Part of a small language model's weights.
Size: width 320, 8 heads of 64 (4 for keys and values), 18.1M parameters.
Training: a variant of Muon for these matrices, 346M tokens, 5274 steps.
MLP neurons of a small language model. Each row is named by its layer, matrix (gate and up: input weights) and neuron, and shows model dimensions 16-207. Each number is 128 + 24 x the weight over its row's rms, rounded and kept within 0 to 255. Numbers have three digits each. A neuron's up and down rows have the sign that makes its largest values positive.
After each neuron's rows, "fires in" lists the words (lower case) most often at its 100 highest values on Wikipedia text that the model never trained on.

L3.gate197:129125127151097130138108124134121067133130109111111164125115118134125115131135089136163163125096160109157141176168162141106144085085106145111130141117156112121182168122127131119127138169143049105116155114125140150119136138166139182117130129121093129105128133135086112109132134101133123156120134112160093127160129185129134170128145127116113144144124095161136125168107116125146114098106088159167139154102118117113130140142071138109128095147089114126122133111099117157093109087147111116152115157164123141159109135127101128153116129156094118138091149140150093155120102138152100128
L3.up197:134128122135115114151136129158103100136139132106114151116097100117163103134134127111127165139133160081158095148190138120105139106103129130159125151109171119141202136124114099131153158122131116128062148115121148140098135136129159173125120135117133122118077084125127123147114129127119117139170145111168101160165121179103148132128143130150152117118126089123127112125070097125106081135086102138112133127132129104105135125135085139126117125161110109097091113118092105145124154134130119121114087165140086155176141150145092118161112118158091104121101149124152122162111100126118119156
fires in: "school", "university", "college", "league", "schools", "arena"

L4.gate365:123127143120134135101082145126138145111136143145085112146082123105069100137144091094146145145147172078124135138128104109105121076175100132160096149102101165141129110154095101157093121109146137136099099139125141132071099076118111143109104103173132119090135116108135160128113139146132160072115175102167160093122149115140154140148127144121160140157133121159133103086119129103126143118152142143129121145099172109111144145157159150143166136130093099143114106119092121124128146139134184118125119102111125141093104104137123072122147105117149153105151133130188148127176120142162093136
L4.up365:122119113137103131110095133148112124090112171126104186138087142140076133150120142099119140128115139091158118093120146129139103105166167134111108137131109142158111129105103164126150115130135167148134141116117120152090112154155138113151088103181140103109140083115109144112109166117126157129151159137183100143100137117086179138123146120098098107110136116107118103113159145141121125102104141135102097147094120075125145158102152105142110114143151123122161159097066146122109129109115080123131103147139136128121126118105109116153142116143102177150118114141153174125163110172124165169
fires in: "had", "have", "having", "has", "being"

L4.gate564:126147129166092125127119150132104116141101134124097132127106137170101119137111148117131135150102100136126144101132154158138083153121115127167143103111118142099123142153140148126165112145128088128130073129133133171141139142184193122109112143130125084147145114115136104137110135102120126147118130122098159125076160185101165137165097099159088121124119169162159098137124069136148159099159150095125123139090124107190118150112128147135179152140136115120151108110120146120146205118122114146111151140135109123078106162134109163137131149091098167115131159119131145133147106141162114148
L4.up564:141135124129129135169104115087125149140097110125128111116162108171117157163100115102141141146120112116175178128095146130129129146141120149114150082113078108134125143125131118129176136175111104177137107146127141162122145167141170096124149131145119099155135096131124043187154134106140083133126155137142161098152139156117133109118129116153114151091103115156116134108134127160126140150174167133174127156109089147179143131117085137114161153094149149152158125148159091099153164135171120164132100162118133102089102143149078164096144153067122109141157131115096078144125099132167145124
fires in: "for", "of", "again", "to"

L10.gate155:124130129153125133155154114108100075107143117143154103134142119097117109148131127175122134115132150148126117150137099125134147113127191113117145144136139105167158127093134114135087113100100130151095202141113144143094149113124110119135128132152097082104163116151194144087123134121140083162110166089125102091136111103121107126134164092119162128131124123125133151162166129100156131124069071138161132145100116115115170137154165116154108138117133099101122126090162124172092137132127141155128142139145148128108115126120161125152122143086143160186141149138119075108189125158176114145
L10.up155:163152142128105123122129117158129102118142115141125148167141135121161117117091148135138124126112131092097095182119134126122167109121197157110108092113135144131115110113153129108112093105128121134141135128093107122096146098125096106119127115133104112120116119139176138105114136075144116145107167072106110108118167091128123161143131126177111117156125128103142169155120137123188098155097152147129120159159124131170141156165166121158113135142134090085137141099093119166163073127088120144155142119152137120118155148122173094129102092136172156155126118152096120123151137105122140080
fires in: "to", "in", "spent", "she", "he", "studied"

L4.gate604:113133137091094093144083094105118104103144126123140183103105115099139120155137118155138151092116163124096170141152134124122102135146086147132100133073163115129141080133110118112147148120110129102135155105121115111084111110122103104173151106164178122087151107136139102123096117105137114162112114177133096144160123101176174128139134120113156112083155103141115076098113122106174149105100150148151152128125164122157092151173140139119115140105131142149165120112139144142105091102143136062139132091143143127139138176153175133137122136113119149128091130102144110156127126122144135117
L4.up604:135130129112086135120077100096116092106137092116099172074115103096162152161146105174129146120124164122095145144121145109124105136153104128137100149083136089122144098164126090123157139153118120081164159120117124107095107127107123115168103133159179088093155123134113095126117133124117092156145088164149105148148141101143140131165139119125120109094138103141123094106111151076151151126117136168160147098124166119151079132175136125137125149108122118156170131125164141130122083099108155080145114115138129112114112166170156123137122146141091182136102159105128120134144126142146090130
fires in: "national", "new", "final"

L5.gate232:141108132130114156122146112143116136145110111108143129149169147126085097152140107081139131135112146084122104188138123152069131146090168153141115106151094136163130113115151115106096131091129119151169136140125126092154150147166097152152096113140097102125151095117095164079118099137177131121103137159086128142117133168190170147133122164124148120156108159153101097141146135119106134154084056124125131139119152149111131139157148155139089127151129108148110094143165096126143098125116146112145150122102138139123106140162146124122158164142083107141150126108117150134102155154167115120
L5.up232:138091138156101143132137129129106129146127126092144153155142130114095091148114092075139120135120177098098110199129133161086140139096169149132100111145108140197124122123142120125076139107117128135173125154126153145136111155166120147157112110144105095112141089108092153117128120135158125116130132174102127150103133156165194145114125201149099107136118164161111068137128156120126125168051057127145130167110126157117130120159130143140121113152116118134126087102172099126141096119115115113134135115077170113118124116140141145097147157138094124132125127117141137129127145135174089133
fires in: "that", "which"

L4.gate608:100137092119094107145116156119172130096152107177104132117115123149134169087138133133086164120071123092144136148127191141126138157103137113141070104173090117142158131113164150140147135161113118164148111095090104127116117130093165120155118120133150117123130094137142136164125136141147107150131166091148124110115075140119096136128107153169124084123164074151141121106133108145137148154133136144131125108120077137148122147122086137152075150107120128122141159115145085136086140144165130134119135149122175142050114128123138134119121125125122095118108125141115126119103122148141139115
L4.up608:189151110052151109124164152136156120102149142154129140096118116127145119147144158092144165124110121123138151132099134158130100125113136142153150142120083105094128154143151091131139133138115132132147110129130159161106144114142131142142140134115105121156105098123111136138167159140145144152154125120162130137169131112145144141149158146135120158114130101153106114116130144151155118139139133131159136109095177125098121111101125159122149123055114136101140128155161191117122162152160142141108099149125157109128114150161130137121120139125095138094116139087135135100137081146155122177
fires in: "by", "with", "in", "without", "via", "against"

L4.gate112:164161131151106142155142116134125137153096122155163100073144187138129176160139155152128106127132150123098132145141114135107108174128072115109157132118103119158139110162121119106147147138107105125105107116119115133127109102105152078154140094117111119148151116103150157079119161130075109167124114162161115124135144170124149138108132146089172114129137141117166134174129085128110111101115111100143085101155150107185108173132175092103123159091110136157174123088114120157092136145135088118125136133103107114153129170133085093141126161087142149090113142146133093111089082150126104105
L4.up112:163139093134162134125113115103136132112114150117133151125158132144143143146110151121114073171132100123089130102121141110093122156081096132169121092169117120139075088123083123150118098125165106144113138140143139165155132127156132116131121134077104107130115115176133058135135138133099114132149100152155121132115157126138126072122115100133117119098128099157119152149148157088123148098105107104142129139116118159098167103104141157142120122151125119149119115154114172078162116147129142143142135123144122103132135117117117106159075129136113124080120128166111129078134079142177164103
fires in: "for", "later", "after", "registered", "on"

L3.gate252:127174132118129104120082111118111123086115129062153118087117127172125149161104167133131123147095162094134136116130122144138119118077168162125126100139127081066130100090156113151125130142142141115143141081115119122111144166140153089129129119110169117101127100110155098089107106146123121090080134116179104143161118111133136103149141098149128129119169157131147122130127115142109115183106117123137124159174165092157139107165148104131123174132153121130165129141158143105100131114147129078116143108148127131122142169127144117137119161140148101127108114128129126163155113127142114124
L3.up252:110128111119120140131081137097117113145169112091125133090140109153129156153116136157122159140092163091129148126136102163099105128108154151127139077132113097085102074116163133156083125137110145156142114105108127127137135166122161070147109114116154084131141147094142115096144112140086094130118117082182117134160116079113062109154147116161131140137164155156150124154101112132098103167129131101112148134168174079154126129136141116134112158152126115137171118135140152137114108153131158078131138108127141143140119151148113115157118136142152102125111121137121120142141130147150116085
fires in: "new", "water", "good", "lullabies"

L5.gate164:157119104180121136139135171081115112180122101141130108147142099124153114160132083137107136158106117148133133138126128160118145082111181105097139125126127165105111124058107143137134133123154102177125105108131160117118138122098083131100152146129101124128147120174137128145149133143106088130167145113142038134109154098130091136149088116139113119101135103156094190123135127159103137179113075157120153111128133152130083137174137119132098140139127091124112116163095110142159138118114129070117107113126122145087141158145134152093114133093113123140099142112105122139120090112160121137
L5.up164:143114094173127116126134162113098116201133101120134102153127111137134110147127090115117123139099099142149128130127141149126150114106148103095128110126129150113114127063112140142142151094141112171107096126105149097113123138098096137103145156134100125117147106158130133148125124106103097132170143111141055148115161087139076168124093141148129109084145114146131203115125131162112113175114075182120177118121153138132085151172120118124102132120135101119129108171124112158151129146114132062117113111119156132102124154146125132073122115096117119148077130125100124129120094127155108131
fires in: "march", "in", "june"

L6.gate211:138171139156073138135140142116137129103096095121111147072118111112114107164126128127156119149119099166116186164147150134160137138110147172136126110129102103079131123155185130112123131135109116134140094096105118131118152129111169176104077143142151159106127143116111136151107106135098137091119137136110124161111117147128112165117132120116127159159175144133132164166138082124138095127122119144130133128127154112127142142147122180109128164166139136169144107166144084125116159151098109073124137083110163124127100140135125125120124116123167084061127139138126144137095136123171093140
L6.up211:125151117147110151171147131176119146135134140137099114188089127120172150132087123134172093094125187151117149159102147116140114087105103138143118147153135141094126131168145131080116101130099099128135191105153153116156146090103102104137135089149149119114112128147122112120094171131125126118120106144134120143135185131114131166128139142127099166122143147108121123098125100137167138123134141077123133125101109134152102129113085131099137157124121184108150102126128125124116136118095134133155116142091148089112088127115139115114099181140118120098123145097136102085149099116161134129
fires in: "with", "to", "entirely"

L6.gate583:169120154131131132145122135119180116097130143153114121154068083130135125154152164181134093132120112103157114123133148156148139149138134123104117115151117116139121128131110125114153122126117135139092105094104157148148119106155164122147114140134129136123143125117126142087108166138076088110146142117119120131135100131142148131123121143131126080146124120163194115151157117101098134100089119116141109138107113142129115141154124146136100088144123076157099149098163081123079112152134148154112120161131157165159102128136061089102153146108125130149085145158133125079097123121142110081
L6.up583:142151177113131111135110120134129123155108103107102142104142161159169137160106143167132160160155122181157144169143133180117169116117128128136109114112128158101096101103138140128168111144139122107148104084151111133130151085159096141109146171118130128131140154115130120135075172186152108163122144169128152119130130136113054147108096118185125155121147175152144142155168125168122126139123118112127092118137140148097113105089150117139130072132148142118113150085151118108148111133123068115125128119160117129146140091098124119115135095125140134117155116110151143148165125167142113145
fires in: "of", "the", "in", "were", "from"

L7.gate4:131114108151125096138140149186123158160102109092127125159096086090118131159177096130112145089132106133133125144072076158101134130123118117133130106141131134154140117153119088135147125143136138132096155079113157160121128117116151133056120133128147135108136109139083127124141142130101113093108146089123109133145116127123162105107112149156132125117110133151113135124145116161118166137108121090159084130120157110141137118119104138127072089142122125093131139160107098091165169099097116141193149159131116142123144110135129096151124143158184138086127098133145147153121114124138182136
L7.up4:137121119133124147131106135119120126114124192099116123133136109121100100145152161154145116071110099099160085136099112092115123105120139114142097147128138110104159146173086150144130164071150137121141156132109114126103114138143133148126131132097151124128138143106161154185115105121133166131106155136152148147126098131180132108122141123100095100133111105138117172102109167146099111121135129087140120142078128091144111171124169142093132148120100068167108130109083127087135125117103098080107116119129143135111079114119095121138145144120137143151114106109178131119158111161127116118
fires in: "have", "has", "had", "having"

L3.gate433:127124100120142155123110098144125148075135118083140154100114117125129095120119132096097116136132178101119144088111141108109150112138114098122170188128088116167130153151121126121114158114150092141183139107112106144164140186165068164120138108135106135192113111106138172112088137172135164166096120125147152097102119140125131136106153117155113144111113112145100189112103116129131157131144122130100135118128144104152114090167123126113117111134140179114117124155128108112115153128121150154117138143112146101164130124138176163133123129102104144130142129117129097162159135120146159149
L3.up433:131142100144134101103111117115106143103132135123139148128159124111137101107164164084134164114115187134159135132098120135107105143050145100126175159144118139139129125139136094117097123184120083139161145129178096162112125103130090116107135130165136153154130125152160132146131079138143148127123099173146110118147154113150103147125112125141100164145167106099084101160111139126113147159122141125124167129117112080150120087155141151101123170098150131157100125121152127165125133135078155125068133142084136089150177130131108130166100135105123106112127117160120111157084129147135084151
fires in: "album", "cup", "party", "record"

L3.gate196:126137149150113139157134171123161140147117130137147122133131108183092089152111155150135107117127113156097088133160097126146122173123106142167130143132107190118140125162133121094133106115163099198137112139139085143125076157146128119132132136171120150118158137114155095129112121126111105119116119119152120123128119139085144146130138119102148083133137075158136098144117143141146140127101128130133118136167163108180102163157155113110118119140128144116080081085156159104100107119180080146121093110082139119139125075120158175101124095109125149148097133092135153092114105113104101112
L3.up196:073074126178153109100092110126093127154124132113115122142108217107126098117151109104120131175095157110125156116164154158089137117149104123089141093076098159150112130123100143138139128109150110143139127107156125109129126141122115111136135099116103141151132136156155164131143098113102129149117124119128125093157096138137122117122169143115110116134087076154122114106158136130143150109117159094137124129153109164172173157115142145129093151171119178138166125126106123096113168064159126105143104138129135169136144139075084171161094123095099129098160110089136135172134115138114145144
fires in: "this", "watch", "these"

L3.gate60:131098149097140161125117130121126162137107102123092154158153106178144137113124136132152126148160125079118083172120151127147087135135131106146107136147073164105119114124109147175133132107160173099112108079112153136126127124137147147143097104146085158146127121113103168116145117174147123076127098135143161186102113131114145149162171104056130103135170149132105139123142101138139136070113143137116095146114163130105128106084146101071141116188115123162114133137140151117096066110167142136129125123114141151136154126131153118124113160136158085101139118134160114104119146102124131151
L3.up60:143127112114153139132166110126094157184115099085117140144135160149165155126148160131122095145132151094117088159121120069177072104112122114163069123139074123124098122109120137183115134117136160109132113112103154140162147085096146104173107127128131127153126154128089176140152117128122076151115110104140164159120127121104127113142157146108111094091176153131134125130130127139109098080115133161138129137164171130114142144110129121109158083140142107178114147167144144116158082114138156123079167125134106146153168154149115144094110139152140098093105139123123112117128135157135124138
fires in: "out", "all", "off", "over"

L3.gate429:151133094111122131131091123130167135150167130073118129141167118137099155121122126120138126136109103096130147145138153113109132064124132126136118129144125157108165120095149134113126143129121127160137097141146092110082176128156130109141105105137167185126163080131118105086141113119125110116143155111141114107145123090149116127123186131104127107082115163119107132142157178113116119150098150159083147143165112148130126138164112100131140150084145150151165156191140104124136092154132186136152169090141134129111094103113129171083104139126131125145097087117131109093127129120130130153
L3.up429:165112106130113118152110104131165124114101161129127109127127139132127084126105129106147134151096153137133098107118116152172108082156120134104125150104118133124187086139107152137142119171139077130112151153100108150101154121156148113113139113133111132112176078132146109126114133137121119148131136122160112139134136044116128138103118105128110157087128129146122114126110133118134116140095122113138125160126175126148104129150122095121132154105146120127208170129164142113118083115121172109172142093124160172134086143142119153151096140099175139137155123110122102118157084151148157088
fires in: "new", "key", "in"

L5.gate274:135115136139096147105147110160151104148090147083121119160130154100155143105151120133105127119126142110164120180159130163134145109094082162162173151098119110143148151163164109140086102152108086129114097095141134146111124181116116118134146125119142122105120122083123146134160118122146111149116144129137098154133104141113126135122144080097133164098141138120180138100166115118116159132067133140131121169132099134114115099139108145102120152145168108104081120102119117114104128139127146154106122099156141149140104161110142135119112125158112148114092141118125151126084153093120110146
L5.up274:107097129155117138162133127101117110183104157110109153105144071099171142152133105116153110112136135114146120120130149141119138109129125139117159154125143130104126141103135143126130045111131174153116132112103161118161126119104138189193121085095139131162155132121125146107130160097128113163145152139154100171142125103141141088110146127129153148120120095112185091174135137126106127154137126150172132104161097148093107140119090150122090167115145072102129170144125155136136094115139167118091103100152132141128101150126092167127106130167144127149161166126129176114146116091139115151
fires in: "school", "college", "children", "born", "microbiologist", "home"

L3.gate487:142127093099101143188159145150125104116096117131156141114121147155093058169092108111154180126127134128132147150118083119114161104131133155128113130091146147147134134126122117086165120140124144097128115134167134116172138156158123110097119123167122154148147115134097114113129175121154126148112092157110132083114137073140119119132092124130146170122123159171079128149148111133140123119175136112137144118075124139126122142154121128154101143107124142081179097124087113156150107166075141133114126126133112168121118127150136107098140106106105143152162093134147139146087165152061179130
L3.up487:147125112153100121142147113153122175192086117117162164105168155131141068146096111090164134117107142131099157152130120139099175081106151135137143115108083138113133098161124128088123112120135132089119125111147144107124127162133166120116137166150125205141108127076111140120115158121105143150163106103103121072109149071107156133111108112139119169132119126142131123144163161100136136138114132152183123112081087136133140117114135129106124107117149141137157096151122112105114122121097118144094146093146156131118122084141098123080126165124124142111144131128158152118122174161087178126
fires in: "that", "which", "who", "what", "how", "whom"

L4.gate196:116117116128120152123150149093147144155096114114142149126156110138112094112130167081090157181133109112144129115118119166108135072144159126146139144119131113115116137124092111109134153146126165096114102114147134155167105116167146111102140112117140138145134120116141140103117102083144111156116138081133147112103169135064149069125127119103111098162158113161084131143163133151111120123137163171123167109132114181159193118143126095163105135149140097107100107095068079092109147139110112134127132132147126144122074106121130126136105112111147123106111116136143102129155180105108107153
L4.up196:142166132138102107131120118112145095127076133129149136130109129099113134148138151157100132163153117130175145130132122088088135102137130145133100131098133161147112135112088177111101089160087144112144097142160109137127118085142137108138091153159088167173156120160135120120147076109102078140132119078125152125106158086137134161152134106120139142158095128096106143122151163135073129123112133127142154093144135126150137128120131130106106115164111065099132134104122152097131127122172076130124119165183112097060099148166121160129151135083100126118143094121130095127162094147141097121
fires in: "was", "future", "remained", "share", "did", "were"

L9.gate425:141169108126117115134158135119202131135107133135130181128149149144143101159187123092112134130097135109128113134119174119110137090143169144117115145138152112056126139152145119145121140096165133134169114139109122153100166087133157143148165150120125127154143130128175133139173126149124156136120202136174127124141135113131122117094095112132094130148154112145097139118119168103130131127122135077119153144152177121151122108140128104121131147141099123085119108142159145118117150128103103132114095069106167126128108095107161115110163144121117162148135148137160109095104146113129136156
L9.up425:106108128129124106102134135152136158115163138148136133090105134117113125115137163103153112113090105163149156114154148186133136137156121135114154082143067132086131115120170132147129135135149109143157144154106125127099159127135114135143106154115151157137160110131144143181115132165133141108120199104150107149158118134150151104120161140098127158141072131175110157104136149129127136161150151122190154120107172136114139161111107125124092198139126140126139140161134111107099147122100122117170119093139114132169114127082128101138141105113167135123117143143101117106152118137091077142
fires in: "the", "his", "this"

L4.gate46:169114148154109137135160094182076141124130137143145139149113102141124142138114158115111142157108169145126077152145131060136152125104135161154118158081136126126135060141111125073144129164124112134134140102128163169136141151127120102108135150156085110147120105134182128138114126182118104105102144135115124122135123151109125176064152142162143089113136152097131095121135116087116108138095148090122115167143111150131176104081152115102111114131124108087125160139102139119126102123100123125092108127152154184121148112126098080132137123118105097124089104113172151130070142104107144186
L4.up46:138153112159136113150125140125152134126115141126108156139133153088136129097132098163119094125084102096078135156137140114083114121146168141143130156146127130103109137157161183130082157093111125127123096090126147128176134126158159076138099131164138137080117141106115125150086151098152082149118144147142159133123099102137160128091120103100108142109125125160138117093142131153114126126130136156127106125132133132141174120120087105170140092126111107157148134138137062154175136120163146105139130085149102157070112104131119147090129172078132090158094141160132087173101132138152139136
fires in: "a", "aage"

L7.gate176:089133105147117157122123115090142125125150118113082096150185152156153126155101120149132138128087154094124116136164121132160126130115110150131124079117084130112086114078121122110096146150090112150136109117096109134102101116161087104112148153116140101097186135105146147135157123118148156126161135114106142140174106105136129114081099155159136101077125135155128114122126142161129142082139102110115134159136114144140144123105143130156117105122110126091114163143150115115192147103116077119132150153126136112090126162143134111110137107106127133130139123150110092135151127152152130134
L7.up176:119130100083133126118072118158101176143179102138079128132076142104141133125157152127136156122104112154124129142125089165113134100148157140123108164125149132143125111119158136084162160087141171109116130114123144148179096107151160082161164126128162126124114123119183132112122126135147151178106134128109157114124085118102100126135110135092131117148130139114128134130113119160095131147132115068092173140122163097160153128109110134117125142173118141096105064143151174148137142149116082169115127109125145176111126182164122105134115111128143107074101133097124115152091142117121155125
fires in: "in", "on", "of", "the", "title", "from"

L7.gate564:140110138129111116167142063117164170087125106114110119115115118135125098112169171177121148096139118145142096133161185106137113172143156149109122124160091137110112136134137157141147126146139120104110073089117147124152166126138151083129136184111155192159156110116131137136126106159100092083129104119086128097146127131111126096127123116142119119114136118104111097155166141146119136101083127133156071138104116143166128118123148127092112108120099156158137132126182142121146152128132104110132149125091136133102140121111119099145083104129169152084117122117098104117075172137106110123
L7.up564:115117129156104143156118154128115149131151139082129158152127114136158168136145098159099128129113156148107131126140164104179133149100165120097124116161139112103113159114145120158140157116139124137103127111110148163167114113127132103127160153103104118123160163129154141142128121128118127091119142119101067136099111131077147105076081116086132102114123125136139139084152125133131165149116110106155139096115126092149137120135091111135180123122110121127093083142151121116118092116129104163124127124122168146143158127099154100083123104160095153123116131123112161127104120140126158154
fires in: "the", "of", "each", "in", "across"

L4.gate31:169132154167163099129110152162150103118171104177126142103105137102110149120119156106111154115095150115145086091137166147100137096124148119164152185180113112103107113147140119118144139127108172153168126131108119092117120168149157144097136101176105137120120149125130098164114130090135183100095118097106118166108121107103124145099175113128129100123135127138127161077097120115162129107147139116134117148132106082100116106138098100142107093151133097134176111131151184157098117138149133103104096080156153113136107123129163078120109127132115122144132135128145109105095154104132147098
L4.up31:158135155139117139100126124129158126112188091146122147140124131081136152091082169104120094151103157134167126115127146144099123130117130147129149134126109132144108100165130119083136117131090143159155147115098088097130104139170153103111109113160114145097107105111100171158107138149128174093103095105129087083139069104112157102134146139133093073123163121132120142124131150120185115116119117129157139145144116130114085104142115111145093132174152128144128161158127147115117100161108177130128103081186152138122106147126140083070111131118152178127167136144119152112110179138105139130
fires in: "its", "their", "his", "her"

L7.gate400:155153125134126102128128113101136124142111101118071120141124142119113120097174091105121130130146143156123071105128147094100116142124137121163126111091185126168093086126150139129096154139107135165125095142129147127160138142124072092122119125100141067163139109142154125114112161139146131105109142134117106124149143110151119146129116129167130130126101174119182095093126119119081102149159122140121134075139112140168112088141187082088129124171111140143151121140149112129146103141128180097109123124102138137149147159162124096172170129112132111146079132122127177135113121101086134176
L7.up400:107100132117118125127045090080134119121154105136112128142113148179146172077142114147084146126072128125119074166138112132126123100150128153157119143135118138131148121125149134142116115135110153145121147168096140099131112117138133109134134183105119093132108166144144140102103157132171132138122157167143155158134139132136144108102146107135172094129111172144152156104096136132074131172108160154067120119134104159109125083090145102155139099155129110135154126104114103101196139153138174111129094109136121098106142092120116110111155114111129117166126156099160141141085153101123134117
fires in: "a", "an"

L4.gate71:088167126155151152111122139160117136129139150134124162130062073171201130152167121138137195129151120163139146133183118101124146115096081081110130123123128144119147153124118168122132111116131122149101114121140156139120119115108116172125125129134135127140143156101151103120139127139178129124164167109165117144126140190139119107153157103165112151154129144127104131169130119142096100124114111178132137150089095113151131119105129184142123118105143104149097128117155129161118101122112106118139115173103153152082116122156127062152125156125126126116127149115117170117133116090124155139
L4.up71:089157150133104152159127119154128164091107130108146102119055119140167116098130110090088163154137144123136145110125118163127136114082134150086087142131128149135176133103088100135124127115119049151114110141131128163101125133135119145097134115165155099147182146110182095112125120127139118093161138119188114140119114120128161105141125108162104148123106082115153110162102135126151125114126106139157132157103115116161134152111115158140155167130107091174099088087111125130161160085139131123130159107140168126067103172124115113173171136145120173130113124127130097145132129124122176132
fires in: "school", "won", "qualification", "schools", "competition"

L6.gate600:152127149130132115124101130142098150122116118109152126141122151152149107114145142130147190128126129153154123151064081099169104170128112140137108146108156125132088131161131153137137161079158149085125107120126127137207114154146148129160143122132154121128143131152145146085157108103149159086189151117133138122174146123123111129175120121160073094107147104145137091106116113129061149121102136123122081165135135121128154126074116063128126074106092116102147151118147130125121128086083116166116109108111110161129139113125117116113140142099140121129161091150137103104135130120137119137
L6.up600:104148123148109176093131178115095129084148100108105139138151143166141121142160122107128121148134157105098125146112126140143129127137153136153111162118155126150181104101081153105128095077147162164118148100145133100112124110111135054132082118131138122110119117176133134117124135126131159126121134174163119144148108110148111173168123067104157153116128140158120150123111136148153137106076167131140111097153120138153159122071144136172136093136128141202156130131103122098144123083164156119099121107143138123151173122152135087135111147063110129127123135124111088151163095143139124103
fires in: "out", "up", "off", "down"

L7.gate444:155103149097146133167127158162136139118109122183117118154167104131118138120129136125089120111160109082172196153143157104117150112122141079137112155188143163169094080129153095148142118127122197120090120128102150125102139115142132103141116099122088146160120156155104104130108147114083104134138156118168160142144101119083139135141131102101114104133114106112141140111122133144131116084199131125154080111069142111157124138096170112096105106126104119125118147159067143094137139115140158118118107131068130173101151164118160108102120150163097141108099123113100111122126089118105098128
L7.up444:161113145120138118125127144146132150091120148123105159124110106106116087109134144158149182105092112133172110125122145101135097141129119082122097121135105136126144080114124106133105130124106154126140105117125105110079159110159140102145126120103131103106158086152060124129083119115150163126170164148162101160071127127125156101153151120152108154144122091145149101139110128099139123086108148116166126090102140141138150191119134116130103110149087052167134086134112139161127156108128113139157158137130124139123173099157108092145138181077161145115127166151166142154136110124131131153
fires in: "was", "were", "are", "been", "him", "is"

L6.gate510:133118153108160143151146144125159077150104121116127168110109103150109057122110110144161139107135109138179144132156150157130121101154163082146125109095166118138164139138099135134130118158125139085069117099075154142126148148149111104159100115138111149136130131142095191120118135100127114116148142096109128155153104095093176134155163148116128119162110111096140150100129160103090102110106100137132103132136153125126156152149134158143120134175158119124144138121100161138147107151126110128166162149154122121113103099127147108174130136128121113101154102143128122151182087119111090102
L6.up510:116134086109107154121123138134122091175122171147120158124139126137082106143086135120165147129146087092155121141093179152137153128146101148170161107120134135115085147160127104142156106149115142135122098153159121120071143096160102114114143101152109094170132121104101131140127142103124133091189137140161138123104152139099160127139137125133116125133139102127151153134137176108129132099165164109168097099106145120118149130107112138087071130142119112140163125143130116157130101152118111136107109148147138137150156137133133112110164120154157117107132092061146139108133103139120108122
fires in: "and", "been", "was", "although", "were", "being"

L6.gate352:130137143124148127103102115163119138149126111113119138154127129132137161134081170086142111151140112112102183092168134140122131098164102116127110123117115097148085107110155164136116104156144118142152100121088158102116134146096100110121147101112114136126148082132134145135138174134129096139167114179128109114162135176104138107129148103144135106092151140099165108113121108143100148119080137113110129110096109111142151137078144113066159126107088154158149157168110177136109115123144106149087160128175155130071134114082113111157104109139143108111129183143095131144107135173113103139
L6.up352:149145089101154118125120159185081134130091104098105175147110127119126128120107142122166096139155167162129160122116151120096118143119107137145153094102121129139102118128113133127108094121141166143158135137121137161088101160141089087094128094093142123132073128152134098125172115126096107112165142151083116119153126165167127085148138142148099160109138146115116133142100148161125103104105135138114141104135133097153115145077172121152135115125090168145117163147069151133104143127105137106132149162174109106103162142112132111141158135097116142098090139139132149123126073155120101131
fires in: "at", "for", "after"

L7.gate486:171169145137091091178132127090140109141098105124223122093108101122135127098087162116116100143124152111123165137091125127161116116128138128151146155097116121126092165122181131123151148123123132096145129069131122146141131138136104140140101097110082103103138131128105131162124115097100165135138095112140140128137104056150108121109120109132144111138153154121140097092130102128134129101100118135107118131122101114127103129126132192132160141117112157079091115121163127123101125152122155137123094128142167173174122141126106130107149074095090173118085131150134136153134131128182103124
L7.up486:133144101153095150153163131105174116156108138151165137112096107079128131115116120114131078139107138157103143152131153148081111103150154129111156185097083100095137095161112132105116113113149141111103136119149137166121138196181126151125125107119108140127076104112131136084141144151123153072151076137146082114093134115144114119145126103171116110095091179149145097091138106104132102100133129186118127129175130125128111147091097147121140116164126145144175103146118109118104119132118151118110123149126137179153150122128132140125099158151149162119093111113147114175163156097168128124
fires in: "by", "born", "under", "to", "of", "sir"